Part of a small language model's weights: 66.2M parameters, tied embeddings.
MLP neurons of a small language model. Each row is named by its layer, matrix (down: output weights) and neuron, and shows model dimensions 272-367. Each number is 128 + 32 x the weight over its row's rms, rounded and kept within 0 to 255. Numbers have three digits each. A neuron's up and down rows have the sign that makes its largest values positive.
A block is one neuron, or neurons of one layer that tend to fire together. After each block is what it responds to, as a language model described it from the Wikipedia text at the highest values.

L5.down176:136113119126164147108163153045114135130174131131112172081165157125089106119118139113084137150121121086077138169159127128136119100103143132137134175136139143076156154161113171125110125170121110108112115138143147117077122128111157194121122117120124081114101137105098052070122126134111114172
L5.down195:149154064108159143141161090138155112131117120144177155117141171155134083190118145187125097094078081157177151174160088190112105182100164118107160100085111082146103147124128147139140089080121130103136123137163142079156099108185095133163043093170126129103127108091113113139072159114137087136
L5.down394:148137129148162171142095110106136058105171119154144144145145051118101087048166155113107129118125104189146091058086146163095077166093113126124132155130137125119137142129139049058099157172136141097108082128084150085104118107202129122064118159160162155140240112124133121136100140118086092118
L5.down1265:151133114164145163145137100119113069097092106121153098131183158065124078140111190120136044155156131162147110135180127180160090170091122131096114176174090114125178115138130079156138154165102087128076144079157143118112099154162152147103107125114124103127151131136058114138188113153158107141
L5.down1597:117104133144169147161144160130083096120171088145144160146110132192116157128094149102124143123192129113141178141159143096105179129083143117121146082114094148128129086143131114120127157181107126140153105175126099116125154125136167111108118111125225098084111150138115113117070143156091118116
L5.down1644:071142113143157154074129096150117130111097167122151164152145144038130105136164097059120177100105067180116159144135134118085178096180125123148171151104128087165145172130089125148161124108112063097110190170159119159157171150150136132099115102117088133142169127185040102116166116146089119115
L5.down1700:153133081157132115136143140115104114116195211147130100190121184085151098132107110154107103107137107099128106104118100136090126152114094102099142125141087130117139160138187095184170131060069150142181129138187122087195125108120096159147136075168125132100166061134122136108145065185175046138
L5.down1825:150121091178124079154162143080171154121149132184154147114104135186129142118127149106171099125175097098189102104108153192151110139112133198090105166111100153096173054131179145189158146134163070076104122158120110185131097134109081122206147129159064152162138131163115207106101148153139142123
Description: Mostly the | dividing cells in Wikipedia tables such as climate or game-result rows, plus which after in and titles like General or Colonel before a name.

L5.down48:112124129141118093137155131065108068163137109091145083104139131110087123147116139180139123170170149138175104092122167145122088122090124098149107143160121144147110137158104143117101129114132115183167119053074105079131189088116147142197180125139083084075143132128106166130161124167143123147
L5.down321:107122152078210118152100122194156159143144125181107204156145179162090111143176128096106120112157156120125173092095154108138156114085145129147147188098084150148110078126075111107139110135158141132150179115119115208166080169130090111166108088148100122133149121085171125090182130138146117190
L5.down373:148136162152129065121101130114167095162122128103125123123114124090134155155138178157116109141126101083168096066129121133146160138118151132103133123121121170117141144075117191130095140143125113168079174105141120145169091122123103117119110127155135061092130117084138096106094150142153126163
L5.down412:102109125134173100162170100106134065174134122152078155135083111158121137101098134174163164178166143142137170139136129113162123107116142133075165090181073167110128096140183126127182153147052110102131179116177114146093157187124154125131148143163061155149097120114183131080113134100106142140
L5.down1219:081093141138092061086155166140092045112111182101112132110135118152126127142122157122090170137192097080122123111128135175099122148118106150136130095102094136133140130139108104153159152176127178194149117152080173154082151104139157149106091147128172196131129184140118113096173154081083177180
L5.down1734:125149128081113142153122130117160108095081147146138114113117169140122132158082125109080121127128113114159141145091171104138115145158123135072164072112114128142176116116126129112173068061109115134229147113114129179139118181066159188167121210195093181166096132170090143061129109161113127131
L5.down2005:128093089182147103135155052135117143163133153128169160102176086115133142164146145146144100106150139095135103109091098116106079115130094124154140141135170114139139141190130079144075140077121158139197125085083151156143094110135126157110145127037069122114168139130114107193140123121097157183
L5.down2014:160111137101199130134088165178158112129109170126066172064169124163102115114135078145121113124146131114169186095151097124073110155130139159104169073129092155123155135115151121169110087146174106113098127145156097164087089090151142166144099171141128106134135136117129157082108089151130071155
Description: Connecting words, mostly "of", that continue a multi-word proper name or title after its first word, as in Man of La Mancha, Legion of Honour, Organization for Security and.

L4.down374:072176130197139131143126202105110167113080124121165144110139110062135135178117154101159180119158123134104068097144105139111156166124167151141068182125164094089147175146179128179081147135094084086128129144127099201160157115128118073054122139094130132124087151125069125131196113112136173131
L4.down612:154138159128128194117125127148133131096202101104121128139105181087156162103063161117178208075082163150111152124113147115162125112140153106124113150156093063109132130162160149147138138127119082102075105126114099109153113117109140168177153060163123149160130134193104184106104100130083148149
L4.down636:145141125124091146113058202129092161107112154131158155171121189068188147137132111155101133108105131100142208168153134106144110171135172185118198075141143116108099132156114086102085116134125137137142165141106117155164130144082154111154119141096042136173156099174121136125092106135098172106
L4.down704:080171169152103151167124156115061093160107125143134131182128102076133129107150111126114152138105139124116136132129093142119135122133158086166147054104109106106088137122098146123104138086174138148092115104121119107112161106130145135135168109161092161199059093174148105130142116097136124108
L4.down718:117170086171192151065158116128084110137104121086129147136127126174143130086137143161113138110115218116133109134194157068127167082114159110134136137159115094143170136157158117128130120116108136120128099097134123108146100099096144124101161162111102115148064144130088113101163103131096172076
L4.down1040:104174098182130184160139139162089096124081167100142124097116113149143171131130131110103172175137112093174133131232132084116171100115131125065157170165141119090127142141097136176123143042088101083103110059116123130142152192110115116130131146188084122168098054134142070135135118150154106144
L4.down1063:113146133122136105162147182051118134127093142128151146076097085123094140121087117142062155100128078127162124105193134134113106183052136123089151110145133069178150167106118085113134098102034148124178076093136101112100179153120059107155168138122130146150101120137138127117169170116129098151
L4.down1313:173135121112156136111146133093093163105099135108110118141056098144164118102134123106134172105126129155208126144156118107103121140099109133130113145156117143146156138087126074064118168101169175117097122130166147112094181111067140151179159145166076079070130138142176102126137147110108151122
Description: Pipe and dashed separator tokens in Wikipedia markdown tables, especially the header divider row (|---|---|) and the closing pipe before a line break; also header words like Release, Length, election.

L6.down1015:096133094124139077171128142105151115141162140106186086150147210141135115116160130135164094110131122128091100172162148180145106146113133133125111093159162090130122169162155138090132153091106114161109194133069119053104126141153142145120093184158156174111143101122138126144196141163134064077
Description: Tokens that close a structural line, mainly markdown table separator dashes, plus section-heading words and closing == marks (==Plot==, Topical Meetings ===) and final words of short lines (United States, Army general, 2013).

L6.down1148:099076127095148145096139139102117145087219119131170100114128171104115116128171147153176183120147045140125127132158135175113102138069113184162095150103178182133131182132151142144077098124143124192105125094170105114150203105168099112085117117100178110133103115128138107124125128157144100152
Description: Past participles or action nouns completing a passive or verb phrase after was/be/been/is, such as used, obtained, destroyed, released, produced.

L6.down1917:172167109094102147098082136113158083069149115086140120130125104057101138157110130140155118154081082130126168100178157072165111119123145155131116112215123142176148128168132167141100142148159118108070119191151095103031133108191120154153089166111115195111108137157175202141138135130106128150
Description: Pipe separators between numeric cells in wiki tables, especially climate tables like "24.1 (75.4) |", plus prose links between figures (and, to, :).

L4.down122:191105142129178075070138121124053105148132131086123073128148090087097157087101135115092100135097151099122141130116089126086011129047159147101177128078109140138168177080111103155130160157111128085110168137103129097105116176075114109111151089147144149185098163149140088079147091123119069144
L4.down160:149124129118146119135175139148110112131129128071121140133134107105151175205129151117131130192158107132141131117122169170180091162157137176099149181082110141181146197131155130137159119123103118156178108079109162074124092095159149120148091100128135123125166155096192146112136085115193165174
L4.down444:085122057120095115169113142153090112120153145144101072149132159128120156170134117106130110152149152093126154101052092101096091220113141133089136145166130093147090132100083113078129153117115086121087088171104087122144058147140032205168102175105125071146132065144076171122163129180114091114
L4.down449:073200150105166152102113110126108114183095074103107113184112157188127147183118072076149143142112145145150121025171235078131115120131222113133159123137140141114146136022108090097128141131098078093116108142098109100111151110142140139091167153114094154132158160116124127111088030072206138172
L4.down477:091099120114101136098169150143162055087108145119151136097150158144145180106168159144067095152122143109134142119117155067162101074138131171147168144123093103141139078067177108132166157112180125136178128189179113119174124133145191188078174110236136078109152096076151109119083137115093070125
L4.down496:105157124169131117107212131091113120143035103140120110112137063111058150138155163176130119104172121172139141146156134122162094177113166105161123165122095155113153117103058153120195130093177115102118094134114116105152094175138138199083122133101144123182096173062093148125112120120140134107
L4.down707:107134091142152130110048047071144157137141139158106162150142155162182124085089116150151196149173162198105102140136092154105091120116142121133175126158096127218102088137105141055119089118103158125119115099159179177137071101100118194107145096113107085159121120109124184118122160113127121162
L4.down751:141158106157129093142198115134110067123171144122088106146130096172148118188104161201111104135129105181141151082146230132144102170093132189131120138137115133134085152102072126128117116178154142087197081072136128144092117130146113127154137147125181176112169127151103155146242167154153151123
Description: Mostly " |" pipes between cells in Wikipedia tables, strongest mid-row in climate tables after values like "32.3 (90.1)"; weaker scattered list dashes and function words.

L5.down475:139135130102112104083121133127112117082164104127084134078119179152135104111079111166123155140141169140110114095168135125150092148117109099144075165120133097082137139114137120120106106155072167136090204159092110109132144124148103117079134078055196188089184164122170135128109090157109064169
L5.down508:078153136136078124102114079100119118099107106156108113120102103136142149109129151179090136096154161141120143114128096132131173147149136087106132105137154120084152163130119152044131181133154139124109121117113230162177149166112123156149095107164111106123064125151103160121119122116116097055
L5.down597:177074147131122218172181114174082167127155105127115155118087119150106136173087181082137138155063126146152147101102076161158101090184120116081125102080139147117122134129140138134109125127119110096132158078151114152125100112093136129127098107112132140132121120138109085127073144104175109125
L5.down955:120146179145139102092128099167071071090105123226200194136194097175145135124114142093137115102147181137167161156133075139154097167115111156193103108131109136130196162156168090134125141118115143125134191173182103140099130088151105176133139158090178164112146151117110083134039113100140132104
L5.down1090:125157176129102147122154115109131096159116152079117101069102059124070104145136157248177120087119142193091077197123129158087064089172077090128103138143143137097122164121106095096094081158137157147115139125107166129142147098120141159104120097114152080085140159134122152134164131093113175112
L5.down1622:120152181180077079125184110131103129135103088122108096153114153120102210147117107154128105127159080173145120129105170130135159132145070123120165113139135131077145136175131136119053157140155124168088151125103160122085050141133149157158148135183141164114108112083126073126047154141091084133
L5.down1819:160143113124172132195106043124072079115106133069136145142120122135137157140191143138132099134165123154154093136082094147134114107119148161150169142132164122134152123081086194166170113098141111119089129126062092062117219063105105126123062124106154118142147054119123152133159112143158088164
L5.down2232:131138134091146105115071163144103133124135125148115133174128166090130027124146153133117135119168118140096160179104067147160083124082084153082098164086078182126179116135053094122100165123143125168098145112104168165183159130136165183168091145161088159131118112114097097102110106120113114109
Description: Fires on the possessive apostrophe or apostrophe-s after a noun or name, e.g. Persia's, Elvis', IGN's, Rolling Stones'; occasionally on plural -s endings.

L5.down706:146133127127088157189133117113137127097137171061140136134162152115115154142155162110129149111168063181132135126137158126166074102096130145104093119095119128135117097101142148103112167172144130102150118147138112081134160111161140106137127128141149105093128124152202096148167145108122158155
L5.down744:135139113143096155139179157103174141114131176133146139138137153060133104115098117146134118095124061191136122155121092144129086155079083081137097106102152102119138133088103116117109158151160132164134150121158108137106140155154100125163109146191131108077118125158165095088131102094138131146
L5.down1185:142149111085143128124134142070173088112093123071140126130130146085127148076175174142160158137093089196092145077148172210087142169141136175182137126103160130155158054125127177121123145133178150117154134128133162088111198148170110045122136152141148194157169103175157062089152129144113166173
L5.down1327:112165131137080140187121105111179140144126101160103165109159067132145080144121117107118161132109102076128147117089095158142116145088162183146118124138096114156113143066144182129105100143186057106160130135075163136146127169117131093106117134151120131124093108147141158072135180134132231175
L5.down1484:132145131142071098167064146148155108121156213123210132174165119120119065159107068119116091158101158140121137090171181103180103110132128205127080129191088100147120108128070136120080172236096102120200121134142143089182113085173132116162133132099164112099116161125110176156091078147111111068
L5.down1844:177155108106144085131171153106144178063142154146138143133127102099091109120154133162121118137140159106136156128138196102187151168106091156144113181096089096117133096096110159142137150131072110113106180111136161098098154186143133113185191103215145131104121148161180157077162150161140139108
L5.down1899:209180120167125205176128115142174102142139106122133136107169089139152181109131153220134129107127143164140040107145170096112136092229120115121128171107103097084069195138089177091149148143133126116100127123131125100124121182209135144138145115106139174114099130111143133138119139135150169112
L5.down2300:060087181141091163120115161116141106191180160136113063128162148125114121089104167089181122180149169168091180097102078104147143124115142170120177119094140121136114142107142102117152144114158191132131110135105147132098090126176085162121070099105109139118157061104123116126170051087159129187
Description: Verbs and the prepositions right after them describing disasters, attacks or harm to a target, such as destroying, killed, fire on, crashed into; weaker on scattered mid-word pieces.

L4.down149:145122142066106090189190091091182121117081160171126195051188159136061076115168121157088080123157103110124162142124148132112125123142106104202138135082187121120117083143170111098127171090144088132160136155214108194139128141164128147166109169140185142130168125151124225104105162111168117127
L4.down375:129125170159084104077146145136154086129121119116146151142126212117149185136168032118088135142096138167102144088153099122211093151135129157185137093101149088123107089117101144129138113089128094161149137152172126117159162051098114150122142156132169142116173153121159196162130112121146143113
L4.down647:144101160165111073176151106062131114136104126146163083132163146148180129136132155143123175122127161148139155090178107140088133116104128112138098081098158164106167157133116172173103094093158145127086126105138112149116152093145099048158156116140175126041174147090157127138103190089103123157
L4.down818:131146079145062100115129125153206178121150105111153143110097171096114140181141105154125144137126116132115120109126124171147100088128190158117155047113152196112166122096112160188074098140160139152168106081129121080085118101151120154130143136101106165144067115093141090082120138122131177110
L4.down1135:093129133070095160147156117155142110086139104095206128082150078088059159120143069167130121118114158113101093189111132139117069095116161153149133065072092163148129091105123155131114148147086158116096114088087139152149132123111066171141116125106186126144128095140182080110191167148127132176
L4.down1319:115123119090157170116161107083049140155106192137161132140155129131141152128130060070083208108084142189171160125171069065110095147161191158152104121148123073130101100171087165145111158152165149063108126121084145122113134099187125119144196096123187064149128135045147081092064164112169108146
L4.down1772:155103118131127110074154111154150125123131088125137134118078146138121080184133173116140175133161078131075114097149146125101104150113043131120108110086084187131117175121113113153168113112158074109138109146108203172088125153125164133102128115170207080095130131140149080153028064090118096105
L4.down1853:175094168150089142136164116096129162142126055076126134207110101092095125148104044131196103180106150182120072147123127108125168095142148127143112126063139122122032144123112162088144196124155155120096095133122143105094144104126153107136165126128143119121130111129182155118133189158163093155
Description: Past participles in passive constructions, mostly right after was, were, be or is, such as made, developed, issued.

L5.down99:097129105176146114120123113180135142134074097153121135111100159081097124176120053105136143141066151099106106176113084107149195106104081175130139147115096175116126124129126090116101165180137177094123167079113124094116183096108079089126173101102119103135063145092142131165163094089114116098
L5.down498:118128160126144129109074128131171146141204150115147127095114141132131157126131094175123145118159089141143144097115087123071075112125124096098148144096107114145157070122112165114084183053077118152146081187146189139086157101196138089097074129101099120103102094123151149104190121095162173114
L5.down762:148082118097136140117120177151137122133185121129108121125140168080169109161078099100184149138186111117145104138142115149118133082138117165173158181097171148131117155134082143202212129121116145154127128202161155135153146116140156098123214157119138132135129149113141094135144194135147197129
L5.down1037:139184092166085103098093125128239167146184127167097096150112186089136165125116182154124071144162158118193098116144134087100139124095068158129073127153122160164136130160056164141125094164147127111131097118146193164157079125155088070133082050144093156118146116140158134104087153110119127099
L5.down1167:077169148141112123135100147172109139134142189161106153141156158127126120085145198194105112095148097139160185066143131147089210124214081167142112135091133173113132117146099115118187067175169149133108169132074071125146118162160124108157135091089102213141148077066085156080093090126083125157
L5.down1797:100178114128121115095135122074212158124188102128076123086136122123200177116159138119131094152113120168141204158084194144141059170119127113091165099140122115144096147092139138094111129112081171138109110146110141188132093110142094141137128205142086141109090150123103102155134151156116141132
L5.down1805:117105151084090106157040103165128126121171139079073085135138114122138131149109187105050134037113136103092145123123093114097133120172131162136114142178116119145124159115184137144124105109138118086138119121155101132177133143167106120156117132140119112096135080143127091172143152211098098139
L5.down2026:127120161176117105102148127085044145123135105132121062132122127131101118098092174100127133073181131165097054107162134149139164125139117150077121129137115109175167125206112105128091123167100117070127136067145131152136164109194114074127156184145149136113186207120136143178119117101038183153
Description: Verbs and prepositions linking a person to a school or organization in biographies, e.g. attended, studied economics at, educated at, joined, left.

L5.down59:175077137093149157102113169140166137092132122139115170105146133123109147118114095109105162151103159096059047150110072131097127142089083119135097110111192113113131113082126110112107205161153148128158131140179134130150151056123152088166151145156141124163124138163165133072085153186083113114
L5.down133:136096074110092182129117113153162108067074170147107190101208095102146115106163060130091134118186130040121137132124141143116125136181105136086067164103162099137069106133178174150143096097156140128034116135129145165105154109076091112127122122132078153130088090096147145117144113137149123133
L5.down204:143155110044150100097096127096186109113133112155128109130141078070145132088113167115122187100148104140063142143109159149082147105168131087091094135171159129098144150167079107135128135075138144120111165135120177093154107171092081130136156156101195181179143126132140170114114158126100108129
L5.down588:163162058190077071109151151157127112110155143131147174090149105120178061137103061148143137111153116084174145140125167123150104159127111148109127125176115123174114126116109137124087165169090057149084111176122139170136119120140128155100102118140108125089177184155159125160098146147108160111
L5.down929:165145116125113118106110075081137140144121122109099127103112113126094108140117130175129195134077142151149085132143089114086100206101127133062152130171140076167191102113135117152136098114115079158140167099120152116145090133115061142120100126155156125129083104089111120108074073150127114106
L5.down1246:191137135179135157079152104113124144142115145118104097151111146091100135082131141218161093163085099184128176122094122080136160130107174146105131150112130149119158198077116158151134198105150116103112149140144127135120174113112107102132191109112151098146123095113072119112132129190117148109
L5.down1855:165123171098140126134079113132214152123133120182154122185180080096131112120079129169115158120104174120162147182138135166128123131072188134121151104118164095090109119106159116070153120113117148128142107168171116111092095115123101161130120130148123159105140105081160115143130154113130116111
L5.down2284:095144104098137174074122116108112138135071120125089125174132148107125074152159079162110193105101067197138174190157156137111135177078113137122106096121157127093103167087131134146138106049109120155107110105114119073121144130165137100083126141130119161137083080145116123130167101119119120107
Description: Past participles and "place" right after was/were/took in event or record statements, such as "was held", "took place", "was replaced" (by).

L4.down146:136127094132153165121109107140155081142131144113101160127130157080096179089099166168117147109134082160104141184192086182120164122111170175060131125158176128111145165168138068148168061135132088155123122071150138113156168189109110161098082101237100149134079185130134095146151153101142096164
L4.down355:135178113127166120080117176074125114155164135095072098170144154146136099131109152131170115086098098119147135119202075123134148094073121140148092109150085188112134134087102171100131120112109148192106128093126110068135139154110077093103142094123157173157181167148102161148113116150147195096
L4.down732:104136101095180088085118135127080115107109152123181076144085085108118146104168126116187093104135092089106142163099078093099146155069164088134173100129144161078139152110110185165178149072124168105111129124147092138118138130090112085184117129121110114135103094171114129150111131113119110144
L4.down752:140064047133099111084138145132126088105154108107097061100078158031121103142161126121115115128135109099166131147157026128109139181119127104137127102122149194110178109161116158074123100104137153079085166162119179116169120136152113119155136141104141110092150110184157115107168156117092132170
L4.down1117:112122170070138162070145123090187118119172111111140105110103156075110134139096185100113096099092130141111137147145166182094075144136136145127118106175149137159109128108111176138116109100119135174161136142162159113103133137139233100144131135183171139165139112160146103064167189118109151168
L4.down1211:151083105104202107118131116153085110181124136115138129101069129091132127116097150149156126166155101139119132102139150128168127130168059126085103195144168090108115106126118096114062117137078145114165113193144191115103149109118128223126075139125091106093120140150138128150122122136089189106
L4.down1323:075159101071120065171094089104194066131155210156162112020139176129125186098149140128179172131125164120113159148119129032115094167074076137087084154114111145119151108197151179176139135145081121114080147149162148170100142128100089101108113125120147089151144134102137056137108129163130138167
L4.down2126:138144137141169087176109123151129138108111122109160070196053077115135126174129142096096123095093122094152116115060100125120116087128194172117107082127162098163142091065174142127219102142165151143133140138127095097207120091150120140165109084167179148117086086109150095097116168109132116130
Description: Nouns and participles naming deaths, injuries or setbacks, often after "the" or "was" in narrative, such as death, killed, dead, replaced, bankrupt.

L6.down326:182081143101136133119131145144150133120173082094143182070099134103130115124140154081139110168120152090137141193126110166150110136084127131084114153032172068154134129085155127076132116149130094105049154144122106099149143129117141134133086156123100139165135131138146154079095143093168062164
Description: Second or later words inside titles of songs, films, books, episodes and albums, often prepositions like of, in, on (Drums Along, Breath of, Standing on).

L6.down654:183097128125187115111134150074158104154099126148131144110147115106105131142139159113073113119155119104072148132079132143131099113116183131152086157089144142120098083124136127109203118137170114166134135144084137080139093133162156084121143122104174089151142082113127150164142089118102127114
Description: Fires on the apostrophe of possessive 's after nouns and names (Darwin's, master's, Canada's), and on line breaks ending markdown table rows.

L4.down519:063076138142088148080151097130106165147080111093080150165160176146112105168129094114148092128089193158144098135139160162144137125117130130152122115153099148124115176121189120147087105149153130138160132181118134094135144192120095089097141161148222096130155112141161096153101079106138102132
L4.down628:124167138135078177112115095132109139143118156088098158152165084093123077123132122041138135116115136146166137090105091145157150120161113165111205087123079110184134084167079107121191136144161093106059101086130139103157110117108134119128111171124184145113135071170098114129178130112099168128
L4.down949:206113174108093180072115130147180145119109083165088136190154111232134163127155137145138140120135076071071083149117115119161114140079126113052117086189141104160122063157109140145116137118123150111114143077082170138127096077162190083147147161105154123102090063101104110118170119153109181129
L4.down1095:126135113116083109162119177144163118118190128089120132144134109127133102136103122139098100108162099185142128141093137130119101176135175118098108101128122111165146141173119165166134166138104125196231078095163144180162123136094102086121086108135099140111185163128092137150171077099156116149
L4.down1354:161131176094179118119163169094174111114173169131125132138153089135072168150105151087098187195189105131081108088151154170128161164128118124110133190154093106136167056145122086174143110122100085098131164172129123153088133104125119151127079139122069142139147113111080155132102113106124113148
L4.down1485:168098164154162154102135137101111104152183115111128134117136120141139135111182102080109131121126130112071162153119159132151156108129208112115198106213136157162175138169098042152099116111114073069099097134130107108111141067152158124137114118062140140074137102148120072171148112179095101113
L4.down1974:082127185175142091120139164136088099124107131141093121075077137165112178162134161114095158130179176117152129128106103147124116103155110163124132107176127113131063134167085110196121090130132151167166145068112139131115100135086046110112089163049147140141135099133139106065059155092156130148
L4.down2165:117132159158068133119146117160093105134192097103156106118126140195151137097132173170150094148113113175152175148118105062111134105180176142051136101143075110137153188077148151079155126142162139202115113170114126139167117108185156144155133154114144118150139108156116217090110107166139114157
Description: Words about someone's upbringing and education in biography sections, such as raised, grew up, school, attending, education, born, research.

L6.down1366:134106117123104143107163123149163120086143089110163164093106128129141161107133165091142139122095111105123121079103138127072135101130116171162123123113153157133135168134075102174155124123124144127144107113179143213102137094180081133129113162186118157136170068171130184134115123090118093123
Description: Tokens naming or following a degree or subject of study in biography education sections, such as Arts in Master of Arts, BSc, economics.

L4.down164:142159160137123128159129112209158070140143135153131179091134090177146106083095170142161096144104153143131116118134130162164138145141140118172194097146140140144116051179127158107134146154178135122173194128114147170167124087136120132142088116184128158134148162107097129090180125097089160171
L4.down278:159148165094180165102123120125121127109110197173072154121123138120171095169146160085126125129142143107125097117122113172204184150133127107108147123075171084129144121195146147111134150101160143107137160122059136108076133100092142101143097046134179166154109118051122149186114119115173173084
L4.down286:106141083143104077042133104176106132137130096122131136095108092098146167158128131109139132097179110098108145133133163130161103117086203112067140139124144100092116136141091129121159086131125161168190194169134179098091159129104140139100159050095136123112127119109092156092151103144155175133
L4.down321:096114189114135098192120114137118165123087120159132182076116129119154141127144159124113098089110123113114101132098104160142129137135100088092126147145138076144125133121142116096114129086142155175090145123092152132096146080108146068131115113137135116151134145144143100122255120038211154166
L4.down720:157179178123177172108114121120117108071071132170117166017118154184168120122119152100107139158171097134096140150128114130145140072098157105080136144135134079106125077127104130144097158099123137113153138105147157134108166127123132076191115128202041129197146127096140146151135174138120105093
L4.down1463:158157197144106127138105121160124096113181132103117148102099062125115158172137136094110096181126154066151151116142142121135086110146135173170144107075123146138095098100120101160154138117113106169084156153118077194163127166161149179111129085220111094133177104116156108126129161151123149121
L4.down2105:143131219110133087189106123150181076156109154152102133056132088142109114108157107131105125103083114103113155103078117071094131133126130158178161125163143145169136096105115148161117156123106106114106126142151154175125129143111115113163148158150068133169093062155102107100146203077135124136
L4.down2210:113094130091095157127095130178132109145127145185142218140176103157105129138123153122101132124113137121151141150127115129078123084125101119088137123096163130149101118105124125121184176112129080148160146100149114103111184143123130132168142135213153037160113137128074119160145164109176164152
Description: The apostrophe before a possessive s directly after a noun or name, as in country's, Bishop's, the company's; rarely a contraction such as she's.

L5.down216:094197141162094165144103101113113165098148172174126115157155132158129139119152152136128142129187131106104130117168092117117085183128149066151150087102112183205149152087091093117140068154101107170137168171096087168130083173138129122133151183120128157092124108154122150155166120166102095147
L5.down382:111140144133109140124171129157115141138132143161100070133076197185001138113139141152127120172129149136151118189153091098111185168128126128113131183162132067096107170183111112127044144169104120121137112163087191144097107132183119131111145131143130119154100110112104139155111169164155112069
L5.down1159:138098128135150119097098087080114142148154125108156126123191130104157103144151140132135107158131175125129198145138141061171150099138127193119133121118153148115080130105128161096135132102141117095156085164153083114121120187099125114169185107139107091157120150183076144141123141181171136164
L5.down1216:084138160082137146138154101129143147123133130102130098142103164156094094133110129192111115115154196183155129120048114106108128125147151138141150117155105089146102129115146071108137131116101160113147174089192114097167154094030099106124071085118148119090123176141119174130177078194125083103
L5.down1492:060119116119164135116151106118125117164167127127107127114143134184145078132160113173137139162151123100128129113101137148129128098131177107134172167092105140143171170152142148132139097161162116160125194120142132143108104165129118067099133105189109080138121116146113113132184065096158182148
L5.down1635:126123090186080127053156120157125122126112132102175108125163142110107104066107142120160147175119160112138090131187154112108120119145145087171184119089141138121167120139113190131096158127076084058115138134099123067162120173102129068107061179139069154158107142102102128114157178102118126144
L5.down2095:132189083163119166147094161141132131151152136140132174078114169156104130134157117113180073161106138123159140142133098127144174141134136104092179128182118070166065118168119088120156134108111122079138105096111077096145188195180141134171143100185092101150155136124066178117115105171130127082
L5.down2275:109119120157111139152128083149125112188116126118062094125122102122146134086119110161104087116188086168140161173111141138104100105132098089077076127146216152079115185162152076178126165101165160145186093134117156148107113163131079182070139133151106138161180101136132129118145108091170167093
Description: Day-number-plus-comma tokens after a month name in dates, such as January 31, or born April 10,; also |---|---| separator rows and last header cells in Markdown tables.